config = dict(
    num_key_value_heads=3,
    warmup_steps=0,
    decay_fraction=0.866,
)
MLP neurons of a small language model. Each row is named by its layer, matrix (up: input weights) and neuron, and shows model dimensions 16-143. Each number is 128 + 24 x the weight over its row's rms, rounded and kept within 0 to 255. Numbers have three digits each.
After each neuron's rows, "fires on" lists the tokens most often at its 100 highest values on Wikipedia text that the model never trained on.

L3.up503:076148130104136129134125195128126096102118147166101102082138127084143184142079121124104134106141129096141127128122129150178135127123141103160122137089121128127161096147138133105105164122090111091158123179138094114131119137147162117226114109113127107132081122153100153140135171132140122112142118120128102170142099151123167153091092109126161149123119128102134136116097116114151107117178
fires on: " as", " ex", " was", " inter", "Spec"

L5.up535:117113095142136119114178119122145108086108150077156131116145172118098106154071133137094079123096159173148111104141104144115139146131128181144125130117074135109138153118105141151143131144060124115100149129116141102161116186138116121166113149146131101124098158127125152155112127143129081126152175158127138136108100097154121136142083134129154135113091128113111100109164110141150163149112
fires on: "ing", "ve", " make"

L4.up469:144088109119165116112137150149141104158141134124134130119123103066130113096161116132098139109113146133148142115108142140136083168122149132032122135120156100088144095104162117146120120088126123141134073111137129132110124111122129158148072064099120117144100139130130117165108138140138193121126122152108109134136130147079114172138149115133144124105129149149148116122128138116115137131146
fires on: " An", "ect", " met", " con"

L3.up393:151162132143121100135127111160145156098110103131131155137138077125108127168129153144157136077114159119102164146096120128138153080180124160103134156111110124124142107154123092135132119118135141105119123123152138154118108139139113131111087130142129107118145080122105155115141130144138102118133145140138144129129100111165110116151126169151142131121128091081109107133157156112102122105149
fires on: ")", ":", " were", " is", " also", " was"

L3.up471:111072117152144111164148099144153121149161093131147122160142137135121095138170129123105143156144143145144172181094113126127134158108098118153149131124143105089152128139083119114166137136111108121115118106124124146137159092134105048137174152132120142150098124102181103129099132119164128133088123115118114140137127112119133115122122147113125157164115104100170136096167162146124118074080
fires on: ".", "==", " due", " Species"

L3.up624:112143081087098131156125146105108119176120136072141160116144159157127185147129127083093098126135140118148163154166113152114144126098112118157137112106147153092107122082078131127124136133129115157099119161131130113099122122130123095112142082146159144096065126147142130157155130103119097163149132182113134102139134107085123129096125136099154114103127121136166130164136114119168130127143
fires on: ".", ";", "\".", ".\""

L6.up383:149150127117112128168130097099133135093164098099097113123073112149136175118125114132112097111112133108158131108078115133110093134154119128130112137129165119159129115102111149169129154084159125128112139123130127130095159075135125113133135139132126149135092130177145117114107138116112130172106138133092158177103075103107116126106155155122113123164108108149070156085113100160141146109118
fires on: " second", "th", "p", " at", " first"

L3.up192:150129143148139140109115102109129104159159116153109136170094109136103159171176106148067155104101189128107101148111056184149125151141125111169090106063165134125119142124163138099130134132128121181132110134118142139139138113100116143145110096128144102127104123133140140117177135136083110163103124111085112073148095152112159122157124122099145122132133133099122122143131110101154133116153
fires on: " |", " –", ":"

L5.up27:115099130082140092118108118083127084159102133093157134126167117136115135161125102131146154141134125096133116162116099158123133144136147148134119101073106121117126175149110112149142123087127112143131098103084132177117122127110119115152145095143149134143136110149096120107152146159091154122131167114132141118096142085116130121098095101154114166110178116133108093176127151144171182125150
fires on: " to", " |", ":"

L4.up634:144075102176144112128100129125100122176165092134117143109137148150158143117136123096072133114154114147168118131154139155119094139093114156145118129126138155120124154116154118134116163171145118117140059094137145105096081116092152082133145143084126112079165154136128126166142106161143150135116105110117110162129124111099111139105154096132102130110117159134147134161132105117135142120133
fires on: " the", " St", " De", "é"

L4.up423:167141143146143148129117093142145101119174159106112129166117160150120133115120107168145050094120117102123131118132120109136157146063103105123122109127136101128143105125123096114165108135163135117148126136165154132114148140129153139145151159059092112120103132126115120147102121179170128103102130086163139137171157134123102073077109147166146109150179115141149114092077106109113152143135
fires on: "-", " of", ".", "ast", " |", "ist"

L2.up67:099152078137133121153112113122137129110111109142118090095119127118117126149144113138153118156137131151084153152096131125122114123137104098132129148161143102153102096176160187121128123136130146116127092104142114167164131115124071133142125134151111132128119150132147163140170160131091077144118147145148081115079127144126126138144120110103168138091121151129123092104141106163105111106109
fires on: " ;", " ISBN", " USA", "OR"

L6.up426:092129129088114127135163119056103153115127120113114125153145138114162094148117129125088120135142139093125138138144133120124089104154146143111138141143130146137127174150142104144137159069121096187141107114110147148099158154151135140098132190164138100169143110104143135086127102109113132163122137111101144118109167059173099064108118131104106139107166129117137089071177117125163155132142
fires on: " |"

L3.up247:140136118113128093120156138113125109138147132145131091125142130146158129118160073088108118128173123117102168137126070112141113135115156139125152108113124138095139114140103127155096090112124132153087093164114126098142120153150102091141164098109128147098088129117158114155123156112119113152056120123149169131076135105141125130150132109140124089134109154114178138195089148156132169117135
fires on: "\n", "\n ", "."

L6.up339:139117156160076141083104059122147102125112141148099109109099186102132150143146100125157129121111136066133131137113119114170121153115120146150172131141104160118121094154137133124138115151182148119105113113110096129105185144130149140109118075127092120098162097149137122147101115111109130113152102114147160137126102109142170144147156148146105145119129137137119107123161075154106110094155
fires on: " o", "–", " .", " ×", " cm", ","

L3.up477:144164159171153143117116110102118139142147132136105129129128144089138134092118135068126133092119161098116078131129125139117172149154136119078118130131164074109139149128128116151149150151183111136150163141130118182105104125134136127132131116152074092146129143170142126094095130124132101104138139156115134144189118147126137123103117128167141174098102119104105130120141111119128110147155
fires on: " (", "\"", " \""

L2.up627:090115097101143107167097143133146112137139135109094117105124172163121127120174144123119135113119139098136145174138092176135118189112121120123151171090150137107106140145150132118072093120141130144164111132086148143123102136146141117142146112110128130125080145170122114151137162119078134125103132093119098117112117186130136137141065156133134152122083142146130134170147100143152141168164
fires on: "),", ";", ").", " ", " |", " ="

L3.up388:127139136115132098120124109114145093174118095111097135146111158167113115144171122121161129127105169139138118069158107182139102131140120142126115107120128164084124164098141092115120101130141128151143127115092126137129143118108138128143143099108148131077120102123131147114140079143075141114116153101111132113159134147103126160082128091060136195141102122119128129129124148168179161120125
fires on: " |"

L3.up363:133159070099114171119122092123092115168106120110161136144141120145141162132118114152131119138139117124166129129151141127100154160112134118128132079120104183087122113098112127135131097125125140147109129160104142108110136088129151101145131111125141147079052164108144127117151140162149107158109120173129128100152144138103110090123171092139118091120158123076183111152141098134145145123157
fires on: ".", " but", " where", ";", " when", " because"

L2.up454:109101111163142097109129118132135136095117114137124135121151088138101120098131093112146165080127142123161127123156157133101136086129139112120122132150101151081122118146133121123138144127095189119186129135136135073118117130146159142109139152122135122158123105096144073144164109129143108096126090128152146108096158126138130132088149110122115115102153165140181104168102137137135151153127
fires on: " th", " every", " These", " how", " This"

L7.up318:116156121138126118104132091106112138092129145146148122162182139088139134093083116096086133142168063129125135132139154116128125178176116170139156120134120142122166126142120095128085120118126110126166149151106153142132091122132152123117134128125132111105120113102128122139127135121132176124115105124154104100076101133098113120081142134122158110129144162111118151167116142109136121109154
fires on: "ic", "ing", " first", "ra", "ending"

L2.up6:109160128059124125124117120143103106108138139105132159181124106119099138121120165135097100157125133148162128106140130135136114158159141163097128108151082143174104170136098143133111117102151090177139121113147120145089120121145123114147128095192136102130120130093135130150093162115136095125101119104111108161092128103111099159092087137134117129099082164147127104124147112132118083155153
fires on: "ess", "ical", " 2024", "ime", "ially"

L3.up380:144121133125129129129153145127102124093155138150129109156074157075117155127137084113110094116138127147132122137120097123115158138113148155150137096168073144156098113116074127140135118150148109135178138121141110160177116142141096189124126110116138084141185135084120121123182178150125131120121102132157171132095089137143143121134097127156110154106186148124145141148137101141144139137104
fires on: " —;", " to", " vs", " 0"

L7.up479:177109110138133149143096116099133128163154144138099145117148128137127122150109117134098109149126193171114095101107119122132140134111126147107179131131140152082121100127146171175118119142151114130143125160127107134139127121160140147134150147119164147121178102092126102137081105155087119092117106095132154140117144146063143077090116100141091132157160143145114142192102121129109071182157
fires on: "l", " G", " R", " Al", "il", " he"

L3.up226:054156115122149131101157103132134133107121136076181099143127113127172115091106141141116084118143164129127154109110047131168148161143086100161130103135120122153140129165133077121140116109087126144123124120123113165112155156141160162137149102167124122157105111137094068119116158122105139080113143143130176135125139142179174122123100157150113174118108084110125153154108124106127137124118
fires on: " In", " in", " Mar", " During", " during"

L3.up448:141103116110118107126115141139144111127112159134112087098109125122154145134148098147102150139208134089095146149161098134121109136099106153128157101106098114152153140183113136131102092146097144152122106135121097145114104145137112110102174136147143117051112127130148111149099129151091137132088135128146152142082142129147117168120120119136125112135112128117135154169125148137137171141145
fires on: "\n", ".", " ;", ").", "\n "

L4.up94:103094159111123105098100124162173117141146110096139126146152122108134103173125094137142133163109178115120083154119120167123106105098125102098105123081158121151146112121120158120121103152105135174110102099112116123111134113118152135095150189156092122100158142148142109110127124116140122150213154115116140092158144133112121062126098122144119119125114117128157168160129128125141166153092
fires on: " of", " de", " class", "s", "-"

L2.up166:131152158116135103161149102162142144152147132166078123156108081105126115098081153128096149111106113132120128109150127165116071149146132115129138073093168106130137125100151119134110106144111154102128116142156115144125125122136145092182138043100110149155127145154154139155151165129143143138119142092148117100117155192126140139141097140108110139105057109135103101120103100119141120103184
fires on: " =", " inter", " cr"

L3.up463:118131134126135102123111125127161133140078133124140112149120129113149155109086139131160135125130140154126181174138099110163124134058125104124134097144154081119130096186113171149113093120132124133108136149097129128104140160144130152135136161127109096101104163098104132138088131104082131129138126153059159137104172132136123164103089086100133121107141090144156095120118160138151160162124
fires on: " ;", " In", "-", "\n"

L3.up527:159145103126129182171140120164075130144125132089110119095118130144100110123138148139155138096129139115146151140095080113095119119133153155135153148084126123123115096135099121104149146126141153148136118122119133163144173121147130094131099124145125144144096107093160147104147153121152139087150090160147144101072098083115141149120163132115162120121152146135118116127159111151143097142143
fires on: " well", " Total", "|---|---|---|---|", " Nominated", " Website", " incre"

L6.up254:112117113124112084139083146143091144124111135126133121126150135117139155154110076082121131123189124108141147072150091151138118140124088111102151115103119066162123155142121103105088136162130103133133125150163114138146119149144107089126150139085149194075124118125136120135111142094127124111114132165163161147087126119152128174129147142146095138124140152159130135161113117141095146107141
fires on: " |", "\n"

L3.up160:143129129139167129109149158161167092144098131081114112156126132125102132113166146116112144097154149137123099122119100128140109125164155123161146170132134107117105124132094175107171101116119149153145124085107131125127153171118116130129159125138077130136087149084107139131126189147175134142112094116165135093119122097118133095128114132141149103084111115121090140117152122141123141165181
fires on: "ox", " Total", " Website", "ual", " requ", " hig"

L5.up162:136134098116112159145104118140086110165131143107169130114134108124105157171130147079144123167120140151136133127108091160115109131109136104132152101101100146115119145131165124116079088123093124144123130140162096115154143135171116099170102130130114172083103174104125105128085120116111106132145157153135117132095124157126144143170154164118099104131146135131152159139106113146086154125175
fires on: " ", " |", "\n"

L4.up218:141128129105105108146138132125104110117134150136103140116125136118118162180107149092145141134128128102100169132149105173115102108118152155174140100140205107121123124143156132137133109132088158080108116138107151138131075138111124091185131114162178118138127137143125107198109118123112128129096094190133138124126142129088137125132106152160127133087126122085067124125116100131138118155132
fires on: " K", "ity", " k", " by"

L6.up233:080155115089139141136117121112165158107152103149120105146140119100144146102098140104172117067125148114078070130072126102125125161137132128154126132152154146116164140146139122144108198154092141134130091166075100144108102177144149145112140122139126104128178152122108113088132134175168130137092123132148165135144075145134098168099177129133101175113138091102139123167145108128105095158101
fires on: " \"", "\"", "o", "e", "ers"

L6.up62:122128128146149125103114140142128143115159106058166119123124111120101128128079108116155107091155113118154146080190124128119146140103077123121140118142127121079173089094147142064112119109175143108118117128112111147152129129149134148115112133056135114118116126144156132110138114176144082160173133167108128156120127120111121154088096135126144111101157078160116128095120156138142126157145
fires on: " rec", " re", "ed", " very", " app", "able"

L2.up336:135143133140142104151111115125118121126136121122094102141154161155093131152176107117101112076085085083140118145075146116132153143133141128128092158125141102158124175093087122141160111107134181117160126105087182129117099114115145123124149138156142113148097108116107108188170135135106095122147153137130143150111100132129116121178119110137154125106134093113136101127137093147144164100105
fires on: ")", "]", ".)", "!"

L3.up407:110135113134163093103137139139106096119109120128132121137128162149120128121138133156100171117091131144104107134097132114130118111094091085153084167109092145129207144084097123108140166128119152098141094151126163136098115128157153132107131070135154162158145153103134098132114122101118113197092122143104139166127106130116131138132125135129100127133136148133097132111136105159108129141093
fires on: " Arch", " As", " im", " States", " arch", " Bas"

L5.up293:148154136167114142150145135162152191128151126160111125164128123144132123099133129150143095114153132134128098138085104173115165124182085125130144149128139091116107175155153144160175116088136105176117103087130113142113143139151133158105152106111111124126146135159114104090073121186121156149099136115140151145162099105101151147107178158157098149153114123111114148149168127114150102101169
fires on: " \"", "\"", "he", " gen", "we", "ust"

L5.up309:208132095125101133090167128130140117138154138143050122120142149145118145145109178138125178130156132156118123120124110126117124117102098133134130128185110151115137132126142133188091134103138120092121102127130056125137158117123137132103119147153110138093144114075142086129073108143129146098149102144141138131108135136124165106167150116132089162137147128123111159131128169166160102123124
fires on: ",", " would", ".", " fl", "+"

L4.up137:140089136149160148125160120116125080113104120127126089150115131123167134147131126115119124179089082120096125131097108116129123119177140082135135087131096099076123128142110173136157175143135117121150109089151110184152120163095142143121139115134184154130161075126143115158143104105126124127152086120095114137155160162110152112133088105110117125130136139111149154173109161136092107145117
fires on: "ly", "arily", "ely", " out", "ally"

L5.up447:125132148154141136130099109118103101070104091147138114132174170099171149168150116100129109074150155110148137120120131119125106086128118121170113121141143138119112155174126129117100140126111153136118100144120121083136157153090142140171094115079165095094175119131123157127146112150152130150126118080153108123141126116107170124126103127113099104149106113137150098124134100140136150097162
fires on: "W", " not", " final", " tw", " only", " def"

L4.up277:153140138130107132145092094142125162170108168142123140116105136127097158165134127163157127126143154123146119219132106119142123147155124112107161077146107142060130121128111147144123131157140119128106106118131103148152118137130154106128118144097098138128078135109113103111123176110162088117121110109112112082153121123149103100154121090167071138121178127163161102140127130142111161132135
fires on: " of", " that", ",", " between"

L3.up456:166131149129104125121096129161175158159094157088142128131166105138087094092137109156113046124159170125092129153105112147107137085166150122136112082126093089096136133167166146137149098116130115109136089091130099163131132161141134109119106130144118127122103114098112137150128149086158125114118145126117148141120130137161128166144081133115116130125124106097143099172086110123116157158183
fires on: " is", " are", " being", " was", " be", " ×"

L7.up190:135123125158058147143112133075113090122175122092078134139130121098127131163168125105113132098147113133102124119105146141114136147120135133159096115130122124138120123158145130137130129118139103148151147100127189082118103141147156180147114102120154094124167174109181101151139148095126120101119124115134149113151128131128136126151138134180141117141094092112105124166104138096146157115093
fires on: "ro", "ra", "od", "re"

L7.up115:123138120140137125094103157114145146116140138127111128149083126150113127198155136115140108082110139112124116144087129108107099159093112152109121118147163151127136157189173129136106124135160149100119106137173136118129087125091134130107125127117116130133080176149122142133154159120089156142116143150129116128141172145147136117121128139127181109132145121096123111101148082121108160145096
fires on: "-", "l", "h", "p"

L6.up500:128136151124094150150145119113130144138056133103142137095165129118107124180107138047103133165193126135117106125127099149155109086135091162102090144124092137184144156152115131129097118141153116148099118138144130136130153152147130111174158126102155125126133124088100124122114147112131144117126123155139165209106117132162131102113110088125110111144175097156093126145125147135143122113161
fires on: " |", "."

L4.up393:111148122096122114132129113145110092137141132115114161131162152146122106137121097141083118147120118134166160146162126119103101136110120158104178114089138136095137139138115136136107098111105115154091130120088134120126168063135133107142153118124129138077109142139117134148163167110118115163072145128131144158117112130117152139074101134171157127116090106109184154158092123164164142104102
fires on: " by", ";", "."

L2.up45:123099128123082165116104134174139129132145142137120117149107138170121147100148134120144133143134151072109100148120145123121107170117124154112143122156075130113121132093155133130128097113119083104110115104178090113087144072139140085116148178165158122059128191119156152105123106111098100127187158110149117138163105142136134133107119136099115148132143104152148132119150146155155144100097
fires on: ".", " tem", " und", "yl", " Species", "ium"

L2.up332:118119122137119136150114130131111158129132155140121138109103086168117112168165130148161130156134119113112170160134108113119119122131107123121112147125119102176123156164121138136108114103119096136108121121112125140101139136134146156095127138170134125140154118173088161104134160122118064141106123115131063148110160094168111118123085139104150178128153148123177089124131113132173200124151
fires on: " ;", " ISBN", " by", " lb", " ·", " tw"

L4.up59:115152134105111112131112117124163090108135104137135134141189109149136104097104083154131117131106166143126114124144113093139143113076104094096127136152112113122106140141111139110111073150154150144154077109169162113101162081147149121163135138100079112145136122152110147104141111136144134125157164130139159110121131143111140153099147115151115147114065142150124147143114123145155161085061
fires on: " (", ",", " of", "-", "–", " ="

L3.up106:121143136128105108148113112127152118160123090114148146140129153107149137098172138125120131149107123157122102117152135073128149185154155116130160136128143115117154168126108125128103153158135107110141101125037129096105109148130133094117142127141087132117119169129130110139095126144122082119088115126156102171105139157159154126120101157127122169122103093081136167105149136174132168105124
fires on: " Ch", " G", " W", "°", ".", " was"

L3.up408:173085082158131097110121115111124110159134154109135123143137134092114128158076129132136162113129136135133140123134131113152167164086098112102088116137141131073144139126110118124170132132141178111134074103143132149107133150115147133127138149125119129144179073133123135134162170138148103110114104131124174069114133147123092115141121170138154114124114078089125077140126146081111149095131
fires on: " cons", " s", " res", " 19", " circ", " Res"

L4.up395:085120083113131122103126138112079110128151099126098154105158116146111142129100153128119128099120153156118101106133087143099118123131111162191131126116175089158124144165112133165153154124126183157141122096083117112102106107108151174125123123151126104121140075130132139109159114130090095170129145115127167103133122111130181130127188136120100141149205113111117117126129127134132116170121
fires on: " |", " \"", "S", "+", " released", " on"

L3.up124:160175109092166164160088135165138154133158138151107111139080136174106135171189162120097116133150145177122124152126125142137101128150082122138131110127139096074124136112121107106114126113107124134134115116128100134140136111126121080124080130150145062107145162169111120123175120133113131183128129114125120135127099171116136169104116116110101149133159101155116102136139106148153138156137
fires on: " |", "ai"

L5.up156:111143141115164139147138116117159149098157145123147125176119116144123137100107149132154091148137094123159089158130108142126130161165144140122144141169090132131139138155144119137144105109167092086118140114137136127158109130123157158116137081067159115153116163102145141161099141107132135111129144137132142160128133115116130139044153123163173123165127133096115085090124122107155103126162
fires on: ".", " |", "'", " we", " /", "b"

L4.up4:150149141077139152126144105079125100116163142124120121128138141089156144102184140153121118115083113143126108105107118135152106165130135135141139134148093128112153073149167170159123150118104108138139107158117149104123119145152087128179141149128157130104129112162175116148116100132114123141083162138106148139166072114109132139114128136158124144091129168097132137145072109097133132126135
fires on: " Pro", " work", " pro", "ul", "ra"

L3.up489:166108128114181127096100140100126113162109137151104115125158164132143103173092150165117138101113134090109141172111081140119128148172150135092133125127134140103136122113153116120197120129126101121112125145111137131122167126164099099110145094150124111189114151130095145118175083120082132121132088155137119162096122151109123106110139159111146138158156131089133164118120159128133110139125
fires on: " m"

L3.up516:126112106171120162143149092116130137158119134101072130151127097128141182136103129129185175083176132114108127121077140151123131110164115104138111140134102122108110074127103153131158116102123128118164140167168157118160150104132110087112169145130113175122106104121110082161114137111121156105140139172118131139130153130087144125128109122141158130124104127129140170100147140161077133074114
fires on: "ow", "ver", " %", "oun", "ov"

L5.up16:162131120199119111135133137130102101091152152120160128093137101113121127139139113139164152124119126158086144146128115134141164111105082137124136106135098100099147150130115118133132114148118124151104127138161174097152161106134112158147152131142146108141054107105097133143116131153129102146150139074115128142162125133130151119106130083128148162178130143111122108103129130115092108106123
fires on: " to", "-", "at", "ats", "ors"

L4.up427:142126107139127166120100156127083140119123138092157131106132172147127145105144140164123065105134132099132118106130088162125132126122113096168085163164110124088117124058174111125136111162110133137121114138141127131123111101138122148107159138103116111182143139151108187101128107142118130097149166141151174165175132127137146129103141146169128152128118116137110121124130103154120129118101
fires on: " in", " of", "ed", ".", " Rec", " to"

L7.up241:145072125150138122095111135124135102063125095079120109101114131137136101111124133155086140125128133137156113114112169126136152144149163107119113079087157162101152113114133170129119125097138101062094122138131115129134093097160137134136126143143128122114114099102111123148148139126093109146157156103081124118123166157130151146130090165153115136137121099143113123145104128184124153129106
fires on: "ly", "ally", "ually", "ently", " also", "p"

L4.up240:118144146157128118131129125151166149132128125158121143147136125118137077136132163138118163145097118120129110139122105133134130135169140107096134130105161109141137134123116094079154133120135127119132146119120087147072181139136129107121173113137111153123124124103105092094137122162129142091123106127125112125140104113125155121125120172101086155111133130082121104106171130199130121048115
fires on: ".", "out", ")."

L7.up124:143123134142096071134134102113122103096164130122110149161116137127111156150120101145186154124115185138142079154127117127097094134127118175119122171132067128137080122134161084138125163141163123080108145167140119097142136140163119113105123116181098158118163099122178154134170133121140118137129134142125136144115137128110102136102144107123121113104137122141078108156124130139133130080108
fires on: " pr", "im", "it", "at", "em", "re"

L3.up360:175118167116118145141128116128152172123109150103149117092114172137114100140106100128119126090115177113133126186164044148116114093130163140111163075095102126072149150127107150133140111167095120103142118117168110185102121137113156124119110120129117128136128131145138128141134187111155127135163135126126132113120132122140112136155128114121106068137101090134081121150157102102150147148141
fires on: ",", " from", " of", " include"

L3.up594:123117114125139119168147094136146120126111102117079168096132138138106143147162153084114149152081155117150101137160117163108106144143126143163112076163167112079118137108125128112138107126129133128129156111144145175161151102092138160138112134144114130134103112132113127134143098170068128129102147118117113120144127127157133136099118171049177165115088115165149143123112087109111090088122
fires on: "|", ":", " |"

L7.up317:110125099142165150149138102135104118127138115126130147127107147128124131154172132112151128126143161172090090136142161155106146126119125154158155142142149113120104124123153130146103106128119150134125134160141178121138110106138133135165136142096139151145131128115141130118126146058097140125168151095111157139111130107116141093113096158128137091170112179122130161124111166115110109058131
fires on: "or", "re", " S", "our", "reg", "t"

L4.up377:147095123175153140187130132144143145131126129136127137181097134140139143121088141123151119112132096106100141169108143132155117160092158171136109135121111123153122112133127161132104157136122115111114103125074151172102101098110148095179147082070101100124125140161143112190104144130146141130106115103083127121143132116127092110119147096108094116133113119126110119112162144103137114114116
fires on: " in", "re", "r", "é", " two", " the"

L4.up291:178091123128170105082092174136132137185107098141147096119175086064128096129154125122123172135120175123141110124128089136112113175150136155131136140078138138090134108117114111133154152175137149132119123118135158103142126120123129067105126118136112106134098115159118117151146145156081140136118112096116099150112102100135129139134156183118148090165100157144134136114151116136112109142111
fires on: " m", " located"

L7.up321:140131103155152136106084131123126104118100117109123129181141160150138126139103121115130114135148128142160119062122109110110136104139121093147135148152133089122118165109158148096082123127097126093116145151113102165101156171152121097114159134167123162124157138143104162144154166166159082143095164137100109107118080109115124170163132135139140071132130117094135090122150150127132126154102
fires on: "c", "ing", "us", "ij"

L2.up165:155121147125160134116138133160141127099118159105164137133130123123123140134205148144149126121125139100116104119116138093099149148111120159108092125148071112112085113111086131115136117133137122095106080140152094165127139110115135156092121122116139140117143103119172153120180086123142151142185121157098122128125101102157140121140164117070146135144121105108177130113090167139137139110111
fires on: " adv", " int", " const", " und", " eff", " sp"

L7.up131:124142115112154106117093087141086096097142109139148110144138055158133147169140120124149161102130111122118105107136109156101137163092159105130080132152146152111136150141148152114070099161151131108136118126141110147124108151079120078150127112100107118092138147143138124127104133166162162116126086121120112116148156097136168133116150172129162095180164102119133124142095126147117214096144
fires on: ".", "H", "h", "E", "p"

L4.up378:139147074119124133126130135139129106153139134162125134116188110143155136147163133129100108146157102102163106117119140132090114138176114146088139161138119101119103160155090115138082110097107126151105123136141161087150146106162126145116151144105155147099105114059150072131139102103112113157099121096146137162125185070126122131117117107158112093131131112131150140165136145124145133126117
fires on: ".", " |", " to", " that"

L3.up556:118121141144115111152085155144107117143095157100148133152159134148167148121120125155155165148119115153127153176112125135086142106098125160140115114148129098082073142122109101112189143155149181118104124100128109130145099142101144081113113132116112166146151092159126183122128110144122122130105110080139137132147112129103104212197136141131135116100104126111131120096144157140111182096114
fires on: " s", " ab", " cons", " acc", " Cons"

L5.up556:181114137153076110092136109138105147103143065140152106122109131140127110151114121140105188138148125134083132139120093132126164066137157143086112135110174113095146153112109089123099113116119118149150125114155180152131148114148137126125073183074139118133127129132134133178132143136106116110144116156149128080136134108094105137127151177080133125124111159098125133130107133139129130164078
fires on: " of", " well", "ior", " total", "ion"

L4.up108:111094089107139140161129154136130112128161136096127155130164127087095134121146129120173127096170108140102140092106106106103125132164158098124132140092119109166082134139110135153124095097112121113153159141162202119136108149101144114134110134135117137130120119107064128119134132137142141076137112161106153111113155148104105165170118139118136167098111088102110162081155087115154131157127
fires on: "ight", " Total", "|---|---|---|---", " Length", "ore"

L3.up589:129113122091140165072085107121084112117128133140140100153149113129090130126113106122141131102146164106121148111104155115149121135131120129128108098120092112122131097142146142093144169130142121078128147077162135150163081097123114178085095158140149113136160104113140136150123143158109107165116127113107098190124166115126124129126133141134093098142119148085144133161106149130129170110158
fires on: "ly", "ually", "ically", "ely"

L4.up418:123183132148122099106118099161139116124123126108155145143125134122125121113152140145120179136121129112142085085160122149143096137152110169105158131109153125093144141115129111141085171097147154106143121180111140124156154132097132105138146135160121164146133127085079150085130122161128135063127077095145111115157107149124179102141111145126146120125100100162079142110132116132094126056163
fires on: "und", "pl", "ult", "out", "ew"

L2.up291:129139075125155121085116153147163141157145118116130131130126151132131139132140090135141124141131106087135100124147116165099141195119143154109152094112130127121155117092129125132137120075114100164201145150118147103129127146103150116147152064115104119128096105141148098135112159167148122113105119135150099115113114066148129099149102112104155118150138118072142084122131110129096139161165
fires on: " 20", " 10", " 14", " ten", " 50"

L2.up139:063167126130140143090112140123113126180123117149168150175128140127109140134115163155154102163099123138175142107133110100150106125148060168138122139178104153146124138112123139132134128159104089124106088107093121171116120124147112162148148158158101131127096109172116117147155109113112100108109129166133125153141125143109176125068136146121087149115115113140110158133133118099106145138114
fires on: " during", " following", " During", " after", " by"